{"num_hidden_layers": 10, "hidden_size": 320, "num_attention_heads": 5, "head_dim": 64, "norm_place": "pre", "rope_theta": 10000.0, "tie_word_embeddings": false, "init": "uniform", "optimizer": "adamw", "beta2": 0.99, "decay_fraction": 0.623, "final_lr_fraction": 0.0, "max_seq_len": 1024, "doc_mask": true}
MLP neurons of a small language model. Each row is named by its layer, matrix (gate and up: input weights) and neuron, and shows model dimensions 128-223. Each number is 200 + 20 x the weight over its row's rms, rounded and kept within 0 to 999. A neuron's up and down rows have the sign that makes its largest values positive.
After each neuron's rows, "fires after" lists the tokens most often just before its 100 highest values on Wikipedia text that the model never trained on. A number after a token or word is its count.

L5.gate708,230,196,201,212,222,238,199,176,209,220,218,176,197,196,234,183,192,189,227,184,199,194,169,179,193,241,164,177,206,202,225,192,178,169,190,213,220,209,226,183,213,175,194,196,174,171,212,180,216,215,220,190,212,172,206,220,211,186,202,194,206,154,187,223,175,198,234,216,215,202,220,222,214,188,222,180,220,189,157,164,190,197,171,195,211,191,201,220,206,198,205,158,177,211,219,184
L5.up708,202,224,178,183,175,207,204,191,215,192,197,206,226,215,208,193,193,221,161,212,153,196,188,203,209,213,177,188,211,217,185,180,193,184,213,148,218,175,213,193,193,175,187,196,157,200,223,195,192,200,188,167,207,185,164,185,213,218,206,188,204,211,233,174,206,189,205,224,220,192,209,215,171,191,204,203,199,207,183,174,207,219,191,206,202,229,197,212,178,177,199,166,190,202,196,175
fires after: " " 23, " con" 17, " dis" 7, " C" 5, "c" 5, " c" 5

L3.gate181,199,182,181,218,240,209,177,186,184,182,186,190,217,205,196,190,176,164,211,192,234,203,195,199,242,181,176,187,183,186,213,229,239,197,169,223,227,182,170,218,199,213,193,193,193,204,202,181,198,178,184,192,205,190,188,179,184,185,217,198,198,199,166,163,236,207,235,189,155,188,181,239,206,211,185,202,200,185,188,208,247,203,205,230,231,186,196,223,197,162,216,195,182,210,229,194
L3.up181,227,180,154,194,196,231,217,200,205,210,196,179,172,206,210,223,218,225,217,218,240,177,204,227,183,172,156,193,226,182,203,211,193,158,162,164,237,175,186,212,221,195,210,208,189,214,192,249,227,222,171,214,224,191,201,212,173,187,196,214,194,181,207,176,199,188,207,224,191,190,175,223,193,248,193,220,213,199,213,233,233,206,206,235,236,223,201,228,230,183,215,198,206,209,188,213
fires after: "," 74, "–1" 4

L6.gate404,240,180,174,200,214,202,183,157,206,224,194,189,180,231,175,206,183,207,230,241,218,180,185,182,176,183,159,217,209,228,201,202,191,205,202,219,147,198,193,200,183,172,182,174,192,199,212,192,195,249,220,188,169,182,231,170,221,225,204,204,161,213,159,249,217,186,185,204,192,195,202,213,202,210,179,202,215,199,222,182,169,204,192,178,234,176,151,233,193,191,178,197,194,197,219,182
L6.up404,186,208,203,207,188,171,197,207,184,193,233,197,227,203,222,231,195,193,180,208,224,191,192,196,232,195,175,210,194,160,187,185,219,172,191,114,206,218,248,185,199,205,168,164,213,212,199,225,155,202,201,208,195,186,217,198,176,197,224,201,220,158,167,193,221,218,216,207,233,212,217,194,182,182,195,225,205,224,167,207,228,196,210,229,222,197,181,205,202,203,230,206,148,220,193,218
fires after: " " 32, " con" 8, " to" 5, " mi" 4, "lect" 4

L6.gate36,189,234,188,186,205,221,235,189,181,193,204,191,207,213,202,198,155,188,250,190,242,217,182,202,194,177,195,178,205,185,181,160,232,209,216,227,147,174,198,210,206,173,203,170,201,205,197,207,179,180,221,213,194,161,167,201,198,199,226,201,244,210,203,199,200,178,206,208,194,212,165,177,203,218,201,156,154,151,207,224,208,212,185,175,202,166,202,170,185,200,221,169,194,198,203,172
L6.up36,175,206,194,236,222,200,211,220,198,180,189,212,215,224,183,213,189,184,217,176,187,206,210,187,207,203,155,195,226,210,209,202,209,214,193,208,174,180,163,185,200,187,188,217,205,202,203,218,211,175,191,165,181,209,176,186,191,191,199,191,230,176,198,186,177,188,200,170,163,197,246,188,160,187,173,210,208,213,214,227,192,203,210,203,154,213,248,200,208,218,226,213,173,199,209,185
fires after: " " 19, "ad" 14, "c" 6, "t" 6, " |" 5, " C" 5

L6.gate418,222,222,189,179,237,238,199,206,217,240,177,185,175,201,200,189,206,195,196,200,210,214,192,215,183,216,179,197,188,180,189,172,213,225,207,181,157,217,185,182,182,205,204,148,199,197,217,203,195,183,179,202,220,181,194,217,206,199,186,233,200,167,190,223,172,222,245,219,173,211,186,210,219,210,194,206,197,214,226,201,192,198,190,177,176,182,197,208,201,167,231,201,163,204,178,207
L6.up418,188,196,196,178,234,175,213,212,187,211,188,234,197,180,178,221,195,163,202,187,205,178,229,176,161,169,214,221,191,213,192,213,201,214,186,207,213,206,215,182,208,202,210,207,212,195,175,210,203,178,177,220,208,206,203,208,188,176,177,214,177,181,220,207,190,242,156,166,206,188,193,203,199,201,221,183,208,186,223,221,198,221,209,177,165,219,191,190,190,212,193,199,181,193,206,155
fires after: "\n" 45, " " 5, "c" 4, " M" 4, " |" 4, "." 4

L5.gate566,208,195,221,171,184,188,208,196,171,223,213,241,212,194,192,213,201,212,196,191,214,238,201,186,201,221,171,210,180,166,219,197,198,208,184,183,215,213,187,162,210,178,181,187,192,203,216,195,209,172,209,226,209,191,227,230,178,191,185,214,224,202,177,219,204,179,191,187,211,206,184,213,209,176,189,189,198,212,218,225,191,184,192,220,183,194,210,210,184,207,200,212,175,231,206,210
L5.up566,191,229,227,181,200,215,174,211,189,215,205,218,227,181,199,190,210,234,213,153,219,188,198,190,199,170,176,225,183,208,218,204,182,186,214,228,188,195,186,201,230,173,203,155,203,212,144,177,192,175,230,199,203,169,230,195,162,209,192,224,192,221,184,216,228,193,173,182,214,188,191,189,195,178,197,199,223,198,193,181,223,225,207,209,197,217,189,213,174,234,188,178,204,206,219,223
fires after: "\n" 44, " " 13, " bi" 6, "n" 6

L5.gate662,192,193,176,224,177,218,171,211,215,193,190,203,209,205,191,201,215,211,167,222,221,232,207,243,188,208,154,194,179,204,188,227,207,209,212,194,177,215,192,203,223,226,196,194,204,190,201,188,197,180,202,196,215,191,181,204,222,219,195,228,194,187,221,214,203,213,224,195,197,167,187,185,176,203,211,173,161,185,154,207,216,180,237,195,227,168,241,197,197,190,234,197,161,196,164,195
L5.up662,200,188,173,182,193,202,209,213,187,190,207,187,196,220,194,206,205,227,207,205,164,188,205,197,200,188,182,207,218,228,205,225,217,167,206,245,218,214,177,220,171,189,232,220,195,223,203,189,200,185,180,214,194,213,219,190,210,198,191,206,190,180,185,166,194,196,205,220,192,202,222,183,186,221,196,190,180,210,204,192,194,228,201,201,232,215,192,237,197,182,197,154,232,183,168,203
fires after: " the" 25, "," 12, " The" 5, " de" 4, " co" 4

L5.gate710,231,208,164,237,229,179,204,203,197,210,166,199,206,193,189,176,165,181,200,181,175,222,174,212,210,190,208,185,184,205,224,162,242,222,179,165,245,231,195,200,198,227,228,193,210,156,187,186,200,197,177,195,197,191,198,202,205,221,202,167,233,224,175,218,218,185,186,212,174,180,190,203,177,210,190,198,219,220,173,221,157,205,189,191,189,206,189,203,188,209,261,197,178,208,210,177
L5.up710,207,203,216,211,168,201,185,212,181,180,188,219,215,196,208,208,202,231,192,177,194,194,205,188,222,199,187,224,188,204,209,214,199,203,165,221,184,231,227,203,179,203,197,156,229,170,223,169,216,147,228,211,183,181,177,179,199,200,219,180,194,200,201,220,191,230,211,216,196,221,175,208,197,216,191,217,188,217,203,213,209,192,174,209,161,200,165,211,201,218,194,187,164,214,200,190
fires after: " M" 28, " m" 20, " F" 16, "m" 9, "p" 5

L3.gate814,187,176,201,156,194,195,191,187,211,214,181,185,178,170,178,207,180,224,199,240,234,219,214,199,213,241,235,200,199,220,176,205,197,192,212,190,210,200,157,156,178,184,189,151,198,222,178,217,200,188,179,219,203,186,183,218,193,189,201,178,212,204,208,221,207,203,177,177,178,215,199,159,207,196,217,222,216,187,189,214,208,184,166,198,164,153,220,187,195,236,203,244,201,207,190,201
L3.up814,186,217,233,219,216,188,191,182,213,202,233,217,157,212,180,162,205,198,227,224,176,202,197,169,223,231,177,197,185,191,193,216,211,169,203,227,244,222,213,188,168,217,202,194,230,223,198,159,218,182,241,175,216,206,193,203,220,180,207,203,171,212,202,204,214,184,206,189,204,213,178,207,201,213,201,236,192,195,204,193,192,184,192,187,193,189,243,240,167,204,200,193,199,198,154,193
fires after: " vi" 27, "st" 13, " Vi" 8, "port" 6, " Un" 4, " inter" 4

L3.gate600,191,216,178,194,181,187,170,169,176,166,181,210,224,170,155,177,175,225,194,220,212,219,221,209,227,156,170,169,222,193,222,196,190,204,219,216,192,202,187,228,206,209,185,212,219,179,190,216,192,184,228,220,214,196,195,231,177,222,201,169,265,242,189,211,188,210,244,188,223,171,201,184,182,199,194,161,216,199,172,210,225,206,193,181,200,198,191,199,213,205,164,235,196,179,174,185
L3.up600,182,178,204,210,194,228,187,219,226,168,194,195,224,206,194,226,159,162,157,188,234,212,251,191,192,217,186,191,192,191,220,185,196,221,193,222,199,183,180,175,188,195,198,203,201,199,211,223,210,175,197,187,244,225,186,188,202,207,207,223,179,219,220,186,240,200,193,203,197,186,170,223,189,209,202,210,254,191,190,207,229,211,185,214,171,169,208,183,213,187,187,191,187,199,169,216
fires after: " f" 25, " the" 13, " h" 10, " F" 8, " The" 7, " who" 5

L3.gate524,173,176,179,200,238,211,178,185,188,186,174,179,226,181,193,234,206,185,178,173,182,214,193,189,174,226,178,189,173,181,235,218,222,211,212,209,223,176,187,225,185,177,202,198,160,177,182,235,186,179,206,175,221,188,193,209,186,178,179,206,231,166,154,215,214,171,214,195,179,216,206,199,188,191,180,186,151,188,236,221,186,191,186,239,213,171,217,222,234,207,191,194,169,187,182,199
L3.up524,176,213,208,186,214,150,191,199,217,210,199,219,194,210,194,197,157,182,193,210,220,192,209,220,182,209,198,190,222,169,237,195,223,187,168,209,210,169,176,235,158,191,193,216,174,187,170,204,214,191,148,173,208,219,163,207,195,233,196,199,240,196,193,207,194,219,174,204,221,200,186,188,178,186,223,165,207,190,192,207,237,166,178,217,214,204,204,203,200,172,224,195,203,196,204,204
fires after: " Ch" 19, " H" 17, "|" 13, " Vi" 11, "il" 6, " Qu" 5

L3.gate152,210,184,183,200,195,201,184,175,162,219,180,151,217,206,209,177,212,190,177,218,184,210,186,230,178,183,219,198,197,216,213,147,193,202,204,196,197,211,187,168,229,202,175,211,215,180,232,155,232,187,181,183,234,205,205,212,189,192,194,183,231,190,195,242,198,187,185,229,192,184,207,207,182,209,227,219,183,187,222,190,218,189,243,160,202,207,193,178,199,205,184,181,194,183,200,196
L3.up152,175,211,160,221,204,173,204,220,172,222,183,197,235,148,176,209,182,184,191,179,235,188,207,213,228,193,163,188,170,207,156,162,168,169,207,177,207,186,194,230,206,195,244,173,210,209,165,206,205,167,212,219,216,181,216,203,193,198,191,189,190,222,203,200,209,223,217,202,187,182,211,198,195,202,212,235,199,225,182,229,195,205,194,220,217,208,207,190,184,199,195,182,201,219,215,205
fires after: "." 60, "\n" 22, ")" 6

L3.gate646,199,192,173,208,214,176,178,180,195,223,186,184,219,214,182,204,172,200,219,195,210,195,203,216,221,198,181,188,195,173,238,197,184,217,222,226,198,208,203,216,236,185,182,193,194,200,209,219,165,214,184,217,215,185,188,220,190,170,209,171,217,193,191,190,172,203,178,194,185,215,214,240,195,202,228,206,193,172,177,216,195,172,161,211,174,194,214,194,186,196,199,203,180,232,191,196
L3.up646,199,203,188,168,174,221,252,191,159,231,184,189,197,179,234,150,218,200,243,205,206,235,216,185,180,205,241,227,201,177,157,186,196,193,235,194,173,184,188,203,227,234,245,224,186,208,202,188,212,165,176,193,196,236,176,196,224,208,214,192,191,162,156,217,201,221,185,185,213,199,200,212,201,197,168,196,231,223,185,185,219,194,198,215,203,185,195,223,205,181,200,188,205,214,208,198
fires after: "s" 33, " re" 10, "tro" 8, "e" 6, "the" 5

L3.gate652,199,179,215,203,210,185,185,223,205,237,189,204,191,233,176,166,202,216,187,204,164,184,198,164,223,218,193,254,222,180,192,217,210,213,150,199,177,184,197,195,216,206,210,219,157,211,177,204,198,171,202,190,190,207,192,211,222,190,175,201,184,181,193,198,195,229,243,198,215,148,204,220,211,207,182,203,194,188,181,187,181,209,222,220,214,197,214,194,202,210,200,195,207,189,225,223
L3.up652,187,193,181,236,179,176,209,209,198,236,186,233,193,217,175,217,203,203,185,180,169,173,212,198,193,188,209,183,207,189,219,198,175,210,190,209,234,238,174,209,189,174,196,210,193,192,206,194,218,190,188,226,207,197,199,174,210,182,149,189,199,152,190,206,205,192,196,192,194,211,219,216,202,191,198,157,191,194,205,169,173,200,196,238,207,200,161,203,224,198,214,194,143,228,209,174
fires after: "com" 25, "av" 9, "vi" 7, "hi" 6, "con" 6

L3.gate549,206,170,229,197,213,208,185,172,181,219,183,234,252,200,200,204,208,210,185,182,176,188,188,187,196,213,205,150,187,208,251,193,172,186,210,238,209,158,215,198,180,220,182,192,209,175,182,185,209,202,162,209,218,181,189,195,206,180,227,199,204,215,160,227,182,208,222,197,175,168,195,238,208,212,212,211,235,182,241,240,181,168,178,211,204,202,194,198,197,193,212,206,204,182,190,176
L3.up549,201,198,225,231,161,187,168,200,199,201,173,176,217,201,198,179,232,229,163,199,199,196,184,217,158,176,211,160,158,237,171,188,208,206,223,178,232,196,176,245,196,174,200,166,225,212,190,208,196,192,185,160,179,218,195,218,206,196,211,199,221,198,183,200,152,207,215,184,181,189,169,223,193,201,208,208,177,201,197,220,188,189,221,217,189,187,199,179,217,211,207,257,213,223,215,200
fires after: " 19" 29, " include" 12, "er" 11, " In" 8, "ar" 7

L3.gate473,193,177,180,183,204,246,187,200,213,182,177,195,207,182,203,243,232,257,198,182,189,201,208,203,226,213,213,211,163,199,200,226,192,225,186,206,168,176,198,208,219,187,196,196,212,195,193,230,239,208,220,216,207,181,213,215,185,195,175,210,175,171,223,196,206,221,202,231,195,215,202,185,188,168,197,160,213,228,184,169,192,176,198,196,194,212,194,191,224,142,212,218,199,176,208,184
L3.up473,169,207,173,208,218,197,169,170,215,196,201,181,192,191,204,202,210,212,214,234,157,220,199,204,213,204,213,226,213,242,209,197,226,192,190,196,176,175,195,194,214,176,212,212,229,215,219,229,217,206,201,183,207,186,176,175,165,216,191,210,170,209,204,197,220,209,161,177,170,244,234,184,139,204,183,196,187,215,203,206,181,234,198,197,207,216,184,252,179,193,224,241,183,222,173,232
fires after: "ba" 15, "ro" 15, "chi" 9, "ce" 9, "iv" 8

L3.gate129,189,221,202,184,191,185,173,196,203,171,226,195,210,207,202,150,206,172,210,200,245,232,204,255,219,206,207,201,168,211,179,203,204,209,222,197,197,194,181,193,203,204,219,193,220,175,182,154,178,170,179,197,196,172,215,215,179,221,201,200,199,231,195,215,185,156,256,188,191,212,213,204,208,181,206,186,208,197,162,190,215,162,196,210,237,226,223,190,196,197,192,206,200,256,171,179
L3.up129,214,170,200,214,181,207,203,192,167,216,201,177,202,188,185,208,218,188,230,164,214,214,225,184,181,212,200,230,176,222,206,162,234,216,178,191,166,230,185,190,226,177,187,172,184,185,204,213,206,190,244,180,233,233,250,207,218,205,192,233,206,177,192,209,203,252,189,192,188,192,233,185,214,228,170,191,201,200,181,191,204,209,191,205,169,236,224,214,181,190,219,174,189,229,190,220
fires after: " f" 21, " A" 11, " F" 11, "la" 10, "f" 9, " Sa" 5

L6.gate754,181,169,212,209,165,254,171,190,222,187,222,177,200,203,199,203,196,160,230,231,219,223,175,170,229,222,188,213,188,219,180,247,217,210,219,186,224,182,190,191,236,220,243,192,201,193,182,201,181,206,224,177,203,189,207,183,191,219,187,232,223,223,188,207,175,201,222,183,214,192,239,219,226,183,207,201,147,206,226,193,177,211,196,222,212,218,193,211,231,233,195,220,189,194,186,207
L6.up754,187,185,178,232,182,211,213,199,198,205,179,184,227,174,184,185,227,214,191,232,161,190,247,223,215,211,171,224,210,183,217,204,192,201,194,187,206,163,185,176,233,193,195,194,219,188,194,153,180,175,170,194,183,172,190,205,232,210,238,213,200,215,212,208,182,181,193,174,238,211,228,207,220,212,161,196,185,195,186,202,190,208,195,212,188,166,170,228,254,200,189,196,175,205,187,213
fires after: "s" 20, " S" 14, "ar" 6, " U" 6, " " 5, " O" 4

L5.gate787,200,172,206,181,168,167,183,183,172,203,164,181,200,207,163,163,217,222,158,172,198,183,202,198,179,179,188,197,177,153,187,199,198,188,195,176,197,170,181,201,207,208,229,180,188,204,194,211,197,186,193,209,188,216,218,267,178,227,180,182,174,224,194,182,200,219,176,226,191,200,189,189,202,157,208,154,187,173,200,205,193,196,185,211,220,213,233,201,184,155,178,171,197,206,229,204
L5.up787,205,159,198,178,179,184,188,214,182,196,214,170,204,192,188,201,200,215,179,183,204,197,183,192,202,179,202,177,171,192,199,205,200,188,224,215,182,157,214,227,224,181,166,188,211,227,181,207,203,175,233,202,203,190,209,199,146,219,158,152,191,185,174,220,203,241,220,214,173,217,195,182,184,229,187,196,211,209,160,204,180,223,174,212,208,189,191,184,192,194,175,206,211,219,227,188
fires after: "\n" 46, " 2001" 4, " 2002" 4

L6.gate45,194,194,219,221,224,222,158,205,185,218,179,158,165,190,192,210,231,196,199,192,172,187,190,185,228,183,209,223,209,172,205,188,217,194,193,183,190,167,190,205,203,245,238,186,189,190,181,193,172,220,203,178,206,197,196,194,201,182,249,196,182,228,163,203,191,172,191,219,185,214,176,157,226,182,226,207,174,221,232,207,184,222,226,195,217,209,209,208,219,235,190,216,215,192,195,202
L6.up45,223,184,191,230,227,196,225,139,180,209,203,214,180,194,229,193,207,236,181,179,188,139,178,183,226,247,150,220,197,203,198,205,223,190,225,184,212,195,205,216,182,214,181,186,188,212,194,192,217,222,198,205,234,172,222,228,183,165,206,222,180,223,204,192,198,202,204,181,221,188,190,185,176,191,170,171,205,198,216,179,216,205,218,184,202,201,218,195,238,202,205,222,183,217,213,196
fires after: " dis" 24, "ic" 15, "ab" 8, " Ab" 5, "c" 5, " ex" 4

L3.gate598,190,188,185,150,223,214,198,203,185,189,202,213,226,195,176,172,204,218,209,191,229,184,239,202,204,198,191,200,187,164,193,213,186,232,158,231,193,181,198,215,233,196,171,214,189,165,209,210,220,187,203,222,213,176,228,213,174,185,199,217,199,209,233,222,207,198,201,181,210,224,220,210,204,210,220,223,241,193,201,206,195,223,213,207,201,179,197,203,223,189,198,158,214,158,165,216
L3.up598,197,223,194,216,198,201,210,175,209,179,194,218,227,176,184,183,190,205,221,193,194,179,203,193,191,201,241,157,215,197,231,204,229,156,204,201,176,184,188,229,200,207,224,201,196,189,174,198,215,214,220,210,177,220,189,178,216,242,193,210,215,198,227,207,185,192,196,161,177,225,173,227,207,229,212,193,182,227,242,174,171,185,180,206,228,196,185,176,203,241,206,210,235,192,186,217
fires after: "s" 55, " S" 10, "tra" 9, "ho" 7, "air" 6, "S" 4

L5.gate261,230,198,167,191,205,195,204,228,194,182,210,173,187,246,204,197,195,178,200,213,226,205,190,206,212,227,204,223,196,224,220,196,202,258,209,195,183,199,180,185,245,223,223,214,187,195,200,182,194,173,200,197,196,206,208,217,211,226,188,174,182,253,210,217,183,197,217,159,263,199,209,213,183,192,180,186,218,217,189,184,228,179,183,192,209,226,245,170,187,182,177,214,177,210,215,186
L5.up261,215,189,198,205,206,204,255,202,221,218,211,196,205,210,169,195,242,213,209,205,212,252,230,188,240,194,195,204,218,203,200,183,175,223,196,208,187,210,169,208,193,216,191,210,229,195,181,181,196,200,210,191,215,194,188,175,198,188,201,185,222,200,190,197,194,210,197,200,189,182,236,238,189,166,197,176,197,208,171,180,212,189,192,194,224,201,183,254,166,177,186,188,185,179,205,216
fires after: " de" 17, " De" 12, " re" 9, " st" 7, " pre" 6, " mi" 6

L3.gate185,215,188,189,186,216,207,197,190,203,181,178,198,234,196,194,196,207,178,213,209,205,201,208,185,250,196,208,207,194,205,227,199,201,214,188,203,218,213,218,218,182,218,193,216,204,198,198,211,228,216,205,222,191,172,197,199,197,179,186,214,162,181,206,231,224,192,175,201,229,245,163,200,222,201,180,203,194,207,247,225,220,224,220,187,203,186,184,212,191,173,195,218,210,197,211,194
L3.up185,204,203,206,194,205,207,223,186,210,188,206,203,182,192,185,212,244,236,193,203,201,244,197,199,178,200,196,197,222,207,208,196,201,198,194,199,205,205,199,212,185,190,168,183,192,197,220,232,169,193,192,217,195,203,166,182,212,178,186,187,171,185,227,205,191,217,200,229,186,238,196,213,188,201,236,218,207,221,217,213,209,222,235,226,189,186,203,222,255,225,211,180,208,183,195,206
fires after: "s" 23, "tro" 7, "P" 5, "po" 5, "p" 5, " S" 5

L3.gate6,169,193,202,228,222,207,197,170,179,178,206,165,223,214,197,218,187,190,192,206,176,180,167,208,196,200,208,199,196,206,232,215,218,205,200,235,205,170,188,204,201,181,229,169,196,239,203,207,201,216,215,177,219,149,177,169,179,183,210,201,219,204,208,173,204,217,249,203,187,195,180,228,191,187,166,204,213,184,211,221,208,190,203,228,180,180,177,220,218,180,205,229,169,237,223,231
L3.up6,194,206,189,227,218,233,224,174,176,207,172,193,201,216,166,208,227,244,167,192,198,192,194,194,201,183,194,175,184,159,223,207,196,181,169,199,174,162,175,174,196,244,170,189,191,214,229,216,188,186,158,212,226,214,218,225,214,186,232,197,174,187,199,224,195,168,217,202,237,181,223,200,184,221,171,194,220,194,219,211,195,198,202,201,218,215,221,170,221,210,227,204,171,245,200,209
fires after: "," 51, " ex" 10, "st" 8, "ic" 6, "d" 6, "x" 4

L3.gate749,183,193,213,204,188,230,179,181,201,182,233,201,193,180,208,223,209,196,204,186,210,232,188,215,197,193,217,189,177,207,212,238,192,237,234,201,198,204,183,185,216,200,210,176,209,226,217,186,200,182,204,205,223,198,209,212,188,187,180,162,228,211,212,208,200,193,177,179,192,204,197,166,194,205,220,208,202,190,192,189,238,201,221,218,181,187,208,176,180,202,186,219,194,181,181,182
L3.up749,205,231,197,213,171,209,171,232,238,191,192,201,175,216,167,190,214,176,173,203,223,202,218,213,230,166,211,202,206,167,217,192,216,215,205,166,209,187,202,193,166,215,210,159,207,204,204,198,245,197,204,212,215,221,147,211,214,206,182,206,182,197,195,234,186,206,209,192,228,192,223,224,202,216,186,207,194,213,217,204,197,204,184,174,183,171,220,189,187,224,190,189,191,191,219,184
fires after: "o" 17, "i" 9, " pa" 7, "hi" 6, " comp" 6, "ce" 5

L5.gate690,207,177,197,181,218,173,197,206,204,187,207,195,189,191,188,198,211,204,207,204,241,191,205,193,193,203,207,207,186,211,215,216,213,222,215,229,223,172,192,216,219,187,203,205,148,180,194,220,167,163,186,201,218,236,189,205,229,207,214,169,203,217,210,210,199,182,200,195,221,184,199,178,220,221,226,209,228,163,194,192,218,219,202,188,202,209,163,184,199,206,151,203,157,189,182,211
L5.up690,183,211,194,217,193,222,206,187,192,226,180,214,201,196,210,194,237,193,194,195,183,196,195,211,148,153,219,241,193,203,184,192,229,172,207,202,225,232,194,195,210,198,190,174,200,206,218,207,183,183,185,229,219,209,213,214,209,175,205,205,197,178,201,230,181,188,207,152,204,222,235,206,228,223,202,187,243,191,212,167,170,190,175,230,198,231,182,201,216,226,192,156,188,206,215,188
fires after: "s" 40, " S" 10, "S" 8, " re" 7, "ay" 5

L3.gate762,204,204,207,214,230,175,193,210,188,212,180,214,173,206,171,184,189,188,218,208,191,211,206,218,195,204,158,186,187,204,193,237,189,231,205,228,176,223,202,226,195,205,231,172,209,192,170,199,201,166,198,192,174,209,208,215,219,197,233,171,203,224,210,223,204,184,206,193,189,245,171,212,214,169,177,186,202,214,173,190,201,186,185,193,202,206,189,187,183,212,185,174,240,215,178,164
L3.up762,205,212,199,179,206,223,222,193,209,238,186,213,182,205,186,189,193,232,170,182,183,222,180,177,215,199,199,198,215,231,208,195,256,189,234,167,181,207,199,211,230,224,204,227,193,212,168,195,206,220,175,165,222,196,195,187,220,211,181,181,207,187,212,198,181,237,230,193,202,221,194,211,189,213,203,213,197,196,205,199,204,215,191,189,223,211,185,214,235,223,189,172,192,202,189,201
fires after: "ad" 13, "com" 13, "par" 12, " mo" 8, " de" 7, " De" 7

L3.gate204,223,198,203,191,240,190,214,191,230,202,179,208,211,200,166,177,183,195,227,229,225,198,205,236,194,204,217,198,223,177,217,194,219,193,161,190,199,194,195,213,197,210,187,212,191,218,248,190,200,227,185,196,200,164,159,195,240,171,198,180,171,208,194,181,208,178,190,184,181,201,186,193,164,190,190,214,203,214,225,208,179,186,190,213,218,190,192,181,167,210,198,182,218,171,181,190
L3.up204,213,199,205,216,209,194,194,214,206,187,197,163,193,165,190,221,226,198,167,202,153,190,232,186,195,187,216,199,193,211,182,205,222,199,184,198,190,215,200,204,225,203,193,214,235,187,192,191,216,191,220,223,198,219,195,186,188,199,205,223,164,242,211,192,206,203,185,211,217,196,200,201,180,164,246,223,193,178,202,212,203,168,218,230,190,195,215,217,218,154,199,202,247,193,174,195
fires after: " ex" 22, " de" 15, "ff" 10, "f" 10, " su" 4, " De" 4

L6.gate248,187,205,173,172,210,212,219,176,187,203,198,257,179,185,197,189,210,198,205,196,178,196,218,177,214,204,212,225,184,189,204,190,191,176,195,192,227,222,195,235,195,237,204,160,191,189,187,180,193,181,198,201,188,182,229,196,214,195,165,240,168,180,187,213,213,194,191,211,226,197,189,173,203,186,187,210,176,231,164,179,205,219,194,263,189,234,211,213,190,234,218,217,197,224,162,190
L6.up248,184,157,222,213,167,226,181,236,206,179,205,192,184,195,178,219,200,171,181,191,228,201,233,209,190,183,187,204,155,186,239,209,170,187,192,261,198,200,193,215,204,163,176,191,165,205,182,185,182,186,175,198,189,236,193,215,211,183,170,204,179,179,201,207,197,234,201,231,213,229,182,216,209,217,206,224,221,180,186,220,162,190,202,225,219,196,203,220,238,181,196,227,198,209,193,219
fires after: "s" 45, " S" 21, " w" 6

L3.gate358,196,170,201,193,224,236,163,198,201,178,193,182,193,195,204,236,195,190,196,236,201,206,182,202,186,215,194,216,147,200,162,229,213,182,207,187,175,245,182,170,187,221,187,162,207,209,200,267,179,151,218,231,209,187,192,216,208,229,176,210,203,219,200,191,219,196,217,169,207,165,205,177,205,204,221,202,144,196,165,192,231,213,206,195,204,180,258,218,213,167,196,219,191,200,193,206
L3.up358,200,190,205,197,187,218,196,185,205,197,174,181,177,205,189,210,215,190,206,208,191,208,241,197,194,178,189,197,187,192,203,246,222,168,231,218,200,207,182,184,181,177,201,194,213,195,202,185,197,182,254,243,214,209,179,193,170,171,220,232,183,194,207,176,197,158,177,182,182,166,153,182,204,189,196,174,209,158,174,218,185,198,170,207,213,207,211,243,187,208,205,210,198,207,218,192
fires after: "i" 29, "chi" 8, "hi" 8, "ur" 7, "in" 6

L6.gate305,197,186,209,192,206,199,218,186,195,190,188,210,226,177,202,208,197,202,198,235,198,224,224,218,195,199,200,209,189,180,178,215,216,175,213,212,209,183,205,186,188,198,151,227,200,198,207,185,202,190,257,203,199,217,199,214,190,176,202,188,214,220,202,200,185,221,192,196,184,157,184,218,208,164,156,185,189,181,183,170,201,207,204,223,191,221,195,210,181,195,168,190,208,174,219,191
L6.up305,178,194,175,194,219,211,177,194,205,197,187,203,150,182,165,202,161,207,208,194,170,172,228,182,197,169,213,208,211,185,198,199,197,225,215,206,188,160,193,247,159,174,186,192,209,203,211,172,203,205,213,201,185,164,190,221,206,213,182,222,177,165,227,210,211,196,198,224,187,193,174,250,217,226,217,238,194,197,215,174,211,214,206,202,223,210,194,182,215,210,191,185,228,223,203,183
fires after: " C" 25, " Ch" 19, " c" 9, " h" 7, "C" 6, "c" 6

L5.gate149,170,173,211,173,257,169,208,211,165,176,195,221,173,218,221,204,195,224,170,172,167,170,182,232,227,209,228,215,205,209,208,187,222,188,235,193,209,212,186,227,196,216,186,229,223,198,210,201,198,207,203,209,192,144,194,221,171,197,216,170,197,178,185,206,189,197,194,200,213,184,183,213,214,193,199,185,195,161,183,212,181,229,169,178,180,213,194,198,183,194,211,199,222,218,174,202
L5.up149,214,179,195,204,234,198,192,202,214,169,212,205,219,221,183,197,182,200,167,169,234,164,180,183,160,190,214,187,245,187,201,198,205,215,212,188,219,193,184,242,188,202,172,186,214,174,211,187,162,216,243,194,209,187,189,196,183,198,177,191,214,191,194,210,177,220,226,204,205,198,156,238,234,204,220,208,199,226,199,190,204,190,226,187,200,180,245,200,231,172,206,200,192,206,212,211
fires after: " St" 23, " C" 14, "n" 6, "C" 5, "J" 5, "ve" 5